Weights of a small GPT-style language model, trained from scratch on English Wikipedia.
Size: 9 layers, width 192, vocabulary 512, 3.64M parameters.
Architecture: LayerNorm before each block, rotary positions, tied embeddings.
MLP neurons of a small language model. Each row is named by its layer, matrix (gate and up: input weights) and neuron, and shows model dimensions 0-191. Each number is 500 + 40 x the weight over its row's rms, rounded and kept within 0 to 999. Numbers have three digits each. A neuron's up and down rows have the sign that makes its largest values positive.
A block is one neuron, or neurons of one layer that tend to fire together. After each block is what it responds to, as a language model described it from the Wikipedia text at the highest values.

L6.gate68:517551496458473478564517473490433474492607507461495476519550510493424539473450473446426446445574501490499488511567511539483447530535515473511543475435514479491493450550478518504452561489590545463561509396466490512520510432508488452526493505498520518378522530499465458551423484520565553516537511474517480511533495463481518547479477519481474480425458498480473534512475542493510486537542531494473504584498529504519466539537463512462511591400477514531480496532507511489460531422534537497546459464449511518596471496552453510464469593504561584477442502465510586464451515492517513514
L6.up68:515491500528487494511486433583564404500540535475457481461528456502448453514469547520475484595500532488447478512430541522527526506615554553482511535541503492560538562473556491456503473499484505461514545494551535533517517489470545518517511497476517513509426533572484531471564512530530546524486488423521544483534564453505561451443552477526453546491468481453474506550575532450548534525507491470479419516469501483491589503463550544445442484534491523500484499409576475480491427514479515555540451536470508461458488469492422432581482512499475497470451491523449494471460498445401553470
L6.gate73:487471517461479545488416521512513554459516534561515494488411506506486506475462469514518530502556504599543531479514475476488490434531545442561501496499386455464488513610498459499471538486516493453522476447502502474482507542558521505500484511458455581534478454471505494513473533486518505453503476483445440517472592533525506452539498580476535460498437514502495579451494482403463464479565582405514445526570495456446528537526494477394526529457504495482560509552456531556527516518524493459502506498517564488482496488546529460491537552448553452511527497501518472509401541402515493456
L6.up73:528544477521567491511501509517500519522521527587502539525487486552441529480582504427448449569481470522454499494400457451491518461464542503518477553477525493441496522508578479537481550477483498443477456468507475456459511501552508424502545573493536472449519567455538525502409514440495473477492545509526505463458521470468502543566485534483563444490439523533490477477539482569490488513508490429568529506536486490543465474555520556519462528532517557471501511491519533498420484523490506470424492446436538372462508503503455511538504456496466499502528483564559548493519588387595518462
L6.gate137:512549493509497538533526504496503488509451545448465556531494534509487503499511551504514536507503511498502476499563505533509538454498540467443557467475498542523492490521569522571461467488409523429496530486502480513397488582437495471582502483571504529464513537545552506519481564422432500513529544426502468523523479538504534509469449536525409422532441513409580429512563474521508544515490447511527465503503431421516454505477494384511523455498574517462510469499463535569507450494545522476453516537520483446499424509524392521507453534494545505527487517569455517484462578491489519551
L6.up137:528572497442537520444578521505461452440513495467477528542590548523486558495467450512477504452423577468480431493422423518406557512447448463498468509514546558490496527536444541506494488472537476442546500445510450460515545533544480504485489511566574492516528556518458513514493497505482507489519463492500557536541543506498492489507481499499492483499493488484483522477468514518519526429478511518498460465447495480521576440531569493491501479623505480474516541486458481454457528520503534496496464485489434552562438529503466616426500573464634485561462458532463524553501477532487503565
L6.gate161:494439512498525564472513482497547550536529463472530505537516420547522578413531517517560496508475480453495430421547542518474453484501536577478543463493489473490447499430558501439497493489552582518552486547573417503526483498454491485464432522547518438528487543502481497516441525469438490479523520527511503479531457445532521505510480457518485541592502531535470451462428453520550563494493501553511452556480522545563433513458554463508478512507508613514477505509521504499513516500492550517432503424488503555494467455510465607541531476513496567469450559500474468497386487500511448447
L6.up161:463460516504528508501503508491538516511512494502506530453506498434472478506560525500480466543594433413475516461508551513455474505518452534448486434483423543519524456518495554547529523462554483480539552469553496465532532490497504457518490496523555491419463501493529595455477476550475446496471461515458538463515542533484474519518505381543421456483492546447477491519508417508575529404486534434533463544482551501507527512492568501545467514444495469482462506502480533545471553511471497552624518465524470570478571505495439553479499485488475576486565492448481495560456406453505478582
L6.gate196:560485538469499510516503474474628549558516502517572487481528580510439484492387495466477475504408464494506500480535438506529510495465507467495491484446469449550529565513501539446564521523505501450547528415497573444528572495518558399491469532557553552469459449491414532517474472518480516497482484445483464536578482548517498484487460504516505442501511491520494504483504524387507470454525546525484440497471478419565467480458550510471484540436530462544513537574497505571477509473480570497525474537488518517514419487509439481565491554435536470483482515497489575497471544477493542482
L6.up196:437497477479427472500540418440435511507465523498521483535523529491494444464515534483441468509534469503492485476538538539558472500602463441536533513545423530460522519521517522479458613468463480482498566417529400487497575494502512444548485526574455509445469537473473498522510572550525583461515498424451485503553496488514520527462492549517510524486495472415521475540461515511528517510454474447528479554512572477499483583518472544485453535459454521538466502554443539523519486439532408540497491499483471481493471561505420548521481516459535528520458512547500537585420556509454537500
L6.gate344:491596550543433455545497567551592535507423504567466485521522482488491499473544529500519485545571483467518460514585558505488528532509535480508465469460453505509572437468534498548429471487487433579459526447505512533489537585549435529421497474532440461526491522505463505492460513441523504532494464478494436516521436539593574482471474529537513432541522480470487495450444538550566447502513503518498470494536440554498435494552452414499464470565500520520471502501512516505540414460481489456478541394552509512453512482499453472487529466515547472559447521522507517483456509552499526523
L6.up344:470533460521492502571491469556464525529471517534482544520496538508536444469506474491475473527507491535432495500478457501500528571527521480483454479511528466544480572466521538555473595547504491490538460490531503475495569466501565519474533480458518498447492570419477464527499481469537541447490484459497483499568521597409475566449453481466551430526494474550437533540492464474479537523475472604507522436501514491516499554446469489434519534407590511501433528462483500524505526527553463512602404473483527510526530463511397538514474537494469538428472522581531514497434507537473558452
L6.gate394:549437436444483483460503516508487493536481483500465444550516541506551482495484485544416444520555494514505483444535494552538489494498533500474490519411598478537449537501509566505408489513535457544404512511491483514529540455465521408513490512506539515510547512506444486546558534501544488493503473462520460453578524505496553527469497563480486482489525511509520532512520519535525519553493437496530465558451507488466559495422531455617471452447601527433507484525483472604535457434532552465487485472576462419529459467520478475483498537421485570453492525538499519518434516461532565483
L6.up394:444492504439478556528472490486504549555477512481477454455482446485472485501470552522469493465527511548540471440539508439489525515456489533517528457492568583450505522438561532538518496504493473519421404488455513487529528418520472572538488517497462416526455556466470510516484514518429495501535488448512484540529413481427486567531483529513437495524490451468582598458527562504539565516532488560503553555497440515546492524466533446506511506511483494514494531473556496440463501606525628530501475465477492551514446482455542471462515499518519524399545481495472563436443499513534520495
L6.gate463:524510490533467463508508536493576512427474490571543558498494506548491465469492564491476499521512518503556479499614431495435542511475499454485569503431522519572504528521505421525460517505446519454503529516535501482509484516478462447463472507501618442555477552499517582522433591489441536517521531473453484433479531519505524468426488514527492456548471548510491521480468492537568402534564463515499459477441514465507446508523563480434424526447563489505499508523419563501495428522514523476479500532503478501507441537493491525533481460542583429443507448535449546456448490511554507548
L6.up463:576537479446565510508485580428477570501501471414484518485491503467536462439431458438468485506569439500539523544474534521574496512438519466438482466474468466509484560525524472514517553527476596572506478549492502564497500487562485468461418619579468533500509511558497525504428521439449435523557532471482474532499474428507433483431485455507427424494470561513507496485473512491492500556535536507522487496500520520519516550481530497474442470538499532486463509550463531511498545523543536553486544474438447462544449525430497495502476580505496506541492489520495523464453573438547531465
Description: Year final digit

L2.gate113:547548553510538542528464499592577580472486479489513495451459529535540496447439513548419493581514564527458446498515509503506510506481478472554541497508509435491477585546549485494475514536535404399534521482477500479435502463528484451470459528512446452544439551498521551498566501479477525490423489428474515491497527494505552486446550521505518515549579612441473462565443450460540470556500484529467461526437463546505407557524479430514503547461455479489484484516568515483460455510548536479501458497487468533457525476458460526589522538478472521490480567522494476494472522499476529498
L2.up113:466573521577572516522452502501511555491476501467524515462495492568510491454518496502552499449513456551463516483409445570576506532502529487529451465530524501555500486472591477508442524454548514487487521454482533493539469574522564482519484441506518470477461615439494538497443537492479524543504512567467435487449486461490532598487490508492501447484497476496458488449491479473538408490498506500523507575494495571537476574413529447567541503507499503477545478557487509516457506474485408512434492493518506505484462494509493552534531526527537519426453476590572553504501429403457554495
L2.gate138:492485505519446483569477434489490496430548495505587437490438521566627493515586506427436509569497478532520516488473493525531497518491510568544488502453513481490518537488533496474414531406538464450547479529510486453464527572584458440562524504496513448488518482464480515491507448464502467492481449474522538478528535514557547471429555445494455521471516522488498475532522485440505527461495486524608438439484496438579535538508497475485541491560516516425477505553521544485467486527513540511534523462474471523485475453477530459491509481377552485480464521529577558461464528564475453505
L2.up138:528556556480471451467454474520507530461488522522500461543487500547469497488528534493434504503508496470505511514521437498541492547461470470480601467519573510565491441514469507507466415512499532522554501468542553482449483452456482482514500538521549485464428531484467476535573521571580529519470484432491458431546506490556481538493516595459547427503507517506439468452459511547474450513443510431497496547494490563539482572528441485532531472477407545483567447492543462537578493489517480478526379512524470579517468554448487457551580454530509447528501515586476481489503490549482477450
L2.gate321:515535507515434440542472442530516509443536487496505495528474559562501561476462514474451505562506494485526462415521479484546459550485420458503460455459493447548534532412532482565471516475528511452529494564524473465481577536531514453478509453486545443504530495510503453465508494516538493534504455434548519409529468527522476533456507566491486537511580515472516534535434505473506567509442478504606425463418493491478488525510453520506514520543447545443444567531583538524445488514456565434516521576498514556584457439526493469473548487443541514455476540547566531499512564503501500494
L2.up321:518497516451402536580535473529431517559551444440501487529501514495469528508477450580501481524505499447487497464481483458536475478499452543476480475407497480449482504504544440549489503442492463551446559507431505515504460455530555550516467552538533549478521536489459567555478529537545508463555452505432527492525482540431543493452504462519452525451500509477550575406541573489494535453479490432472534569439515581444550530479465442574496483493535508522485398495486503525491448518501523455491476525506510548492540487517514466492499490509473480552508491576431514468527457534619464559
L2.gate442:492524536539499418528482461504486469424486481491496510481451504459457491429479558541432528533439484540497460468496498500594527529541595538508524484543498452502518517523500464460478513506493507559547600483552527541478516505436448507560449544511530495473409476438530459465574567536485508452469569444473522432536493486539503461489498548534525492507525499442438452485431489515550593465498478533497507554511447540544469556546487444425526530488486520433547553522609525479523469524506459499543486428442451425498492530517503473499508424543425502468431554518510519502472540491515497536
L2.up442:550476600458513485416552481505513467438499476504530455508484470494533518445519555470510441537514492486501459469520539528458525517585497478546512481563495423519505475498507467510444417560467585547545451568521537547430502469465386521503511544467516483436518491542468498540540556467512492484524554455540488415512511472462548496433497477486499475485472514514416402476431527460497482499500501504573502477498517559499427469520522513485502512437449521496511467464558460434491490553539541512525495504554466564455484511476474449545513634545573512549509516487454509473449482524561464491
Description: Final year digit

L6.gate1:508507517521509507488535448472524512538535462436482416420488512501447550504505526555461529464442492557512493421523499448533522464525526607481437544499475511478452525408502521491474507520596472472501520501487482458505434400485482475462482552539424518519500491550505478492526560486486571453488480514511537463514530509425503461510465535465489532478486494525505453499433521462456476527586523462485476572515504431469533528474459401491567531494553475434501503533473574525494481510517531550493476595509587503542586468524505516481524408585449597497497499499495568505478495461472534516
L6.up1:497577509511502546507553465489455529532527531440523473500505493480498478469506488454428461512450459486494494460508503511561440490515437436521451466431490511503516481555417491431494558508520568485476498508528531535554530480545516561501498623524524522523536484597469538486485539552495501555527439503457473509406487508542460480433544581468469553463546479415553526527478524417501531467451401467499468459516484473455461487568483534533508479468552577427507520470498542463502549502437499564512547552439498520493515526474514470444541510456471523533466508495427538459478509605541487512
L6.gate94:465526579496532572519500444512533502488465480436487545428602464506474478482522488475431447478512571506505495482486490491574507565580478513562516425543481451578469506513518489519520476544503524481471475450540537539410542513609521569479496520500509451487511550528516475472519493439430528496504490449494478502518478520490506488445520492534431506493523481415544516498527553464554507431491460496534488531453510471504420449519475489465472507574523558502514511538461549496514519542533468489475472490423582469494398510473498499559520585488540534432507467504568511394440478455560503540
L6.up94:484448576452522529511521501577565572457492608560477474471479569499414536460491476525418454463547522493449465475453445488514569503507430546574512522491478446594524502520492511464490489511448502418468479549506482459477457501403527514497491512466564481527455579471592529552477560546460552475527396467511519461533429479504504500517499532445505478526510440481549565534484534446466551563532578480537463516490469447537460517528460488496504537482490512493526564527466514508528467506463500517534456499516470505504485481598537497460449553516482522426518509478514527480468512479516557504
L6.gate118:415538487465484463478471547491514511514526500485467497521502553478512490396509458479560535506613484495490463485524510524475532520497519456518471550471415463554528495506472452524500549548517559546497569513619551507618508492458479405480524515513552534423481518580528476491528472502531465551461545507450526515496492492469416511543481534495507414573509435407477528506469473508573490539495565453546466531513486468545501517515508445407492499542479526497480476532447506494496509508487494507517415463492473539464489488526505471572525527464408453469483428525469522533444553545518535546
L6.up118:472518573557512496499482521486510519516490514492565537527568515482491503487460533467509556539448509513542555496466438516488534532474488451409500508489455452548547514537505414499511549456462466469547504466473502567524481560505535459406540518479502488467446498476532549466544427453499511525520496463516520528459502460406463542515500551508449466574468501496469502463528590481435398459533498569489547547550468500488448536517567456465482520640491469492484534570431483517473502529489442437543487496522514543538435545482418461529450524491516465472489397489556544525503532469543483491
L6.gate194:510470557513510500534439532470511503484437436401513491475490540554409533505484564542544495437496558539505488473580463479427420426506490486451526469526594479475463530545538492512514471489573383500549541492521588483489447481504543515475445495478502518499494512535485548457488513509553526564549506503515539501554548595458496512502497488536491519475509468480455452461574545483445463591514481504479480572494501517529498534436482526489502466533505462383504535574580507485527479478489551458517482523491479443531489450528523502514564466501519498496436465438490451440460508542455497558
L6.up194:481511533465481549497528442550520527477438524516486495532516455527529436474627443503484471508508531473539493539527527467521462555531528459497471466479493519468478478573428506492496545489502468553488533479474489557573480469456546501510561442492450488490492484460525490522495570568594562506506569437486485450519437523464549528537504410471469467442588490425487504509527493491517414528421475474499494438471545571567457497453460557522516447496501569476463501519472510510578471466503474530438547410515508524486446580488486493455541532497525569487409500447563510500543509459534497503
L6.gate305:492572485541524511560536456505571589535550490423465487523538507554492514460487498498520459461493492471476509469513423416553555434450483431474535473469559481545533461481524493521589508458543472484463521510546510501473502447475478456455483518458556461538519518575546532539530505508494531497466524406452490492561521515543453549561475492500396501521537473510501501515484515436556527484528451497520476534385456531536488479450485523472485517514561521521531531491490489488571483511509525478487518503415516565601417524499510559542487586491469496446481436502481511388471471525544525450
L6.up305:541458439528489583495488494478484487527439543500479493451510516502526519498562489473449544429450456549453520486444451535544554513477487519476522478452396561565509483481457455472448486522491491507460538515553488439529453501494574537537507514579545461502467581536587501488485525496456478453491454482487504484450454503507480499548509524503468585551517540472540435562484582452448533537484503447586510485503478495528570449491470481581455583493597500508522493511476529492497501526476512594453486481440483456522558516458509515472500483528448447430493490548474559448421566493492509571
L6.gate336:514456518474546458445457505432505512467522487494465494492551460525447493538540492465519472480453524525510475453515415480523526539527518511480504465490524442555508497573471528513461461526552460453511494494525600514502484420477489538465556526460529463526508525613554574482518508506467489585500479476540550510512507580401468544520507508524445507524501493497479483525535612421505459538550526486548544500464441487570463495494478440548548450543531562455518492480444546475495511623495563547534491495413519503506497455480498498493433488515462513453516382545440467517444457483466482480
L6.up336:499503498463529539529524538460556568493449419452454448572514533512429425543472534442453503494553428464496590475459513466560486460456472451499434442447442526501504529543503526564523557509522573529438508491528490477596546467509528542487501472513452557533510478544419524495477562550458529605461480487447544462478496513546493571508514466515472447478500532478507460545586477470586476469497500463428488447500456481533513450592507559483456450478496518448472532450495481488462533567487533501521536456479472463520481491544527506468508534530484575511490526400489531489499492518487488496
L6.gate375:476553491538429537477481458425475571523536514567548453484505564474500522458466531501489459448492486505551493517467485400437513500518483530510485520435474549600493504502461576541549461490538465501541476489543516456552495540491468446468479490518544481533472566535500486484488501583540464499476460477514543475521530530520458537466487532488436476581496541408441573475471503432517496541567557473526506545511501435538394478520488479487414456499482544538455479460525583444499455551443531536515476490396433530552543477438488518532517568476554470461510477500470561473494520547491494509
L6.up375:547534565482510562507467470499465526539504476533360447577474452489532447463540489483549436548476467485506543551496477453543485494449506497511459460472437439536499509552539560531460460486450560509455535488516567506449499460475496545411516448494529471558496564461530501547522555462546475512459434464469451542452464592493501495548450489510451505521544503510459505477524443484521495494562451546516496423518506534527425449498443557502473486570553529490495532455409567474580475483471540579518510431462515548542547415522553464505550504505509501495486506464521514475502526481507483531
L6.gate493:478524475529499511545471555462557487421516438499516494468453545537523426484505488508508466534502505493532501477559448478451516502575520548490536497522479516547470545485483506512466452461533529510488525574489462454513493449536533501472533473503511521520514481530453486549505482512444414553529503522441494530487521505480490572489545537520505555555496541517500482506561492513492496499531524473372524489485454537536386471545432481519401472497487469546455464585530524428460508561454462453572497518526509507673545515450541497503502512439477473551534457423419522445479492546473428503
L6.up493:513441484451449464558494550525546542449465545534484438508481492485505510488500510515462499525461435499549528503525483428479506494529494454491509434532452548468481544567488507503533517467501531472469487513544495513451553425535498541458552619483565570497538509519489516482500488478503545517544451520474521510593507527522456487472495588449456449543476509476446552496473595476450469575493591482488462502573544474506485565507496518419515454478463547519432445477552515507528552485471515510518470475496546472548493414447510523419474518462577526468435506478495548526414443585492426506
Description: Word-completing suffix pieces

L2.gate72:575513573426529522517502494467531420471458502520481474480541502491506453477486525582469500509391466525541504481456448537514474451462533515437486472497572420522534480495446514492538547547522512474495543410472470463550416469547474505499529485570473486455507532400514508549523443435509428473491513484480464513472493506465539511511501523477454516537559537468480472379525521532554547490516471439511479516550485482512465522508492571532438441461576516517541479471467558522526491537508529610495578530491530492487515564529478508541443488499496513436452490539577466408524532485514505565
L2.up72:492529516541445489592490507520492462599524564452464553464464540521518471482462488474485504416466476570549490510484539533451508476496518577501503589537586480516532501551540531494488477539513390460491507533532480522515459498441497515551511514497513515541533505482428511506523483444480509473499532463497521548491485496525464460520440479479495474603492456486496488429520490489569493507443467478586514461497467476489490458505503543507534467418477439510513522458456486502545540546504465592500530434499498461558404523501524417529491408454395468471520547503514500446543620512489535542
L2.gate189:511477450511479458547441511443444506459522490454467452501517479495529493517554563543434481492478504571543509435466565460484470493524572500464499492461509484539545468497488564550493531478488463460422501544447541525517410449463464462487525458579502489550517454505506479521495571481375498456458532500465530391508464465496514467482428564503462518535483476526530529550491529557531533469505506536518485534518489434536502455414497487522423545480476585480556512475550546526496441527509548526456558526487546536482522448561466506529543585454490540558566498528473404535497556487535506534
L2.up189:477492500487509471491440446507510547419473477474488500565568427477464528441561504547503448480524466470571502504600486453534465498461581554481513470530473427518551450482480492524523482526447475516461527568547523534529494524487456500584449463498467491530542507470504591451543425494496470483562560563492437511498468536530599528470496546488455556539516432447484480524493491459585500504477431554529525476505529483502542494454536500574477501452539478437472501523480494499545538578497479519544521461466510536507477515549528467617427505472445487476492529503522480414462434499434481490
L2.gate326:496474492429571569510531446482418421523456484498473475469510519478518504488523538458461466511490526512462490542449476486516493481422477486445523453544559541587494486524544459508493534478527542460501535519498482506455463459563482472549523467513478554511472470447529503449490532486515455416491456473468494517547512531548519517544483531556535413462532529472538527506503481504517525532515531474534493537527505453538413455475511557538458593428550496485561514484491524465496452493464474540425494503496530541499538501521552452568556528402413526520528484552557485497329511530530542581
L2.up326:494527524505506431479562476533488559513424494460485621535415441477508543496454519461552459470493480514446527493470464512462465509513467495492512586457573558471531452515515470592548444433497511579492534589459489535498511551417498528479483511517491544543452498541474562484467538546495515528503427494513513460571530492554435504426544529456550526466468480544446497500541461501469489428461491508518510465448445565490462508460433547521465475529507470507485498469546486579602546490510509517532482532534454507497469530525535508524456478580481430475548485509411539511521440486501518543
L2.gate409:534522472423501527516498500570510556470529469514418469499533520518510539474510470534558515423463498554515531459506428443459554489483565538458436572463527412484462522521522520503458520481448440437471475486545460477535531538514525457526515499515520534540557578571522479440532536508373497473553513468498548528517477514535485445479455625595519505441498507462576495463527578439480481508514474533515549504462522476541556480479439488597500510490525467492529468492530528485458477448506470515481534496451525558531466467481533516507520440484501416456490516482504447446483596511488461507
L2.up409:589461537430478537503502455476457568493491547446470510510546497536562451479443516553471474515469550523580550524441503512550404419505519494482515506539499457485573530469561520536548576493459517479479519487471488447548451475507436502435429472538517494499488465504471518519550516430501549464433524510531467506505536477383555526531460438460508540519497517499470544527472418511489527505502529519527494591500491480506447534475524578479488478521495490483508491472483497532500432496526548528497510469501461521448464503506568533658484524508461590522518476487490468451507508452488616490
Description: Mid-word fragment completion

L3.gate260:485445463484513360470511413523519503449511464505507511425582498527501477536444542492530492499524485524548514541587420542452529484512410565525496491455590425475473504507520527588484516461538500487446489509522479476504458469476465493515487506612506505475474536432525525555499455522472469487508439504510479580515481552517499501445485501524481494412590490466512477485523572521502515450532508500503552519464418496489464444581489532502520474516485536514493513473470563562499508469477436583485551449540447480457505518520519429552493438549550542504458516574461472521526486552540510499
L3.up260:473505591524541493445481538508549490476477556470526511588501461495487479511474487520515477559496487477447477452488496534520450482530530496488524521488555490499469423460496549520520485520516516497534536508432490437427573475547545442538387487559478511518448530482499492499466487508527445538473459512483517433586464519496467440508546498536463484460447484510522590504518506635528472478464485476519446538551496594486494442582526571505550485395529517465505572529479512498509540534488436454432494466527437473455504494534445452502576520471533495490440496509492452583559522542503517566
L3.gate417:467496527519555479459491507508481545509523506560548523491492448486485440508505533397451533495522440517547508455585494508508486547505458522534526483444552373514582465489493515544409503502547510478534613445504464458520503546463519451494548548514511496531495502461466542541455495518552494521507513453445496446585532473565502511419512503515546539485544504499452455482546497486567528468500428505571517553438451518514496469508497498487515443399467420571464545441468531476464520519542526488552529470501503430503491524453462530576492451478562556426456513552455534494488460503545499482
L3.up417:503521474520553585502427493499497418426523515458531428508553459495580510464560508531483495513497492553483548494419480526502522505523495486556492491454530531505562469583470563466488529456438472415475552480428552482400529456479546494462466432514440550479530527486480465563515522539539501458512567546503468453478490535531461521460465517539474479455545479451512548425494505583485454465461477440530477493487503569509529489503586513573433563474511580449520515468460532520418485510490538540483422545517464497452478487529433533520528494472510447500451496521561462534558519517506475491
Description: Final year digit

L3.gate221:548520548521527473533466518548539432491546447481476461517432478529547487459509561510448517536508587516522529476493484416583509472479501495485561448565512491474513502432501578483461483463511461502425498477502537505536410495541466587512536487532378498539479475504471552392503534524553515505483542450473507489479490516469549424424491546540480484569534501542463551464469483505585493475538545528523493540462472388529459434452493536501421546475496516513479450468468523522532532520494525550425501514463559484521471476518496521517491570496474533527523469556555412470479511463455507506
L3.up221:491512527506473438466515506471575435544500483553479600540494494460501489408532511544531491428502436494506600528538506381508454440491545537498556499517508455510508452463474598467546511408417572530427489502481513531489453574522506532492487473485467484557466517496484437502500517451465450505516474436494466465569466492568486545530492523586519552515551501559475467550488494574474490481522447533533542468448476525511539493511467496523493501440446470502455567570540505481478493563446502555532512485450458457499530518484509466475516454528517556471520475485453530498464453586562525503
L3.gate280:565410528457457566485530458582557583501527491474504514565476471486488478448516480540441467460537505552516508527483542447544560485464524508480486483548481518529435488519485523471484558457513498503482468523423538541492515527539489512568554525515373506539516481426483443483486577444445461506496497543424488488564475493584589540528571542512505536526531517467540525481481503464451565440540487529461514506461438475519466531478509523563472543441456557477560472495472554485451495505494478547413472533474453425420497495501488493489466529511475458539437522463493414448507532500506461489
L3.up280:473521541497531476523510523521508481530537469454455480547578507473459515532542504569509568447537414491502509500567418488497468488486511551481512471529506426523531416480569556481479516446518491454465456451534488453474507540441469450475520550450544465515504520444457528567526530526482526473451494421498462465577575550542445556435491442540476458524571411463430513496445520531537501530480529533480478549546502526494440532529480581465470514453542417455537516552496497478534466525513540490490457548547453473522490508540573485501527488461483489478524509593537471475527490465520604428
Description: Mid-word letter fragments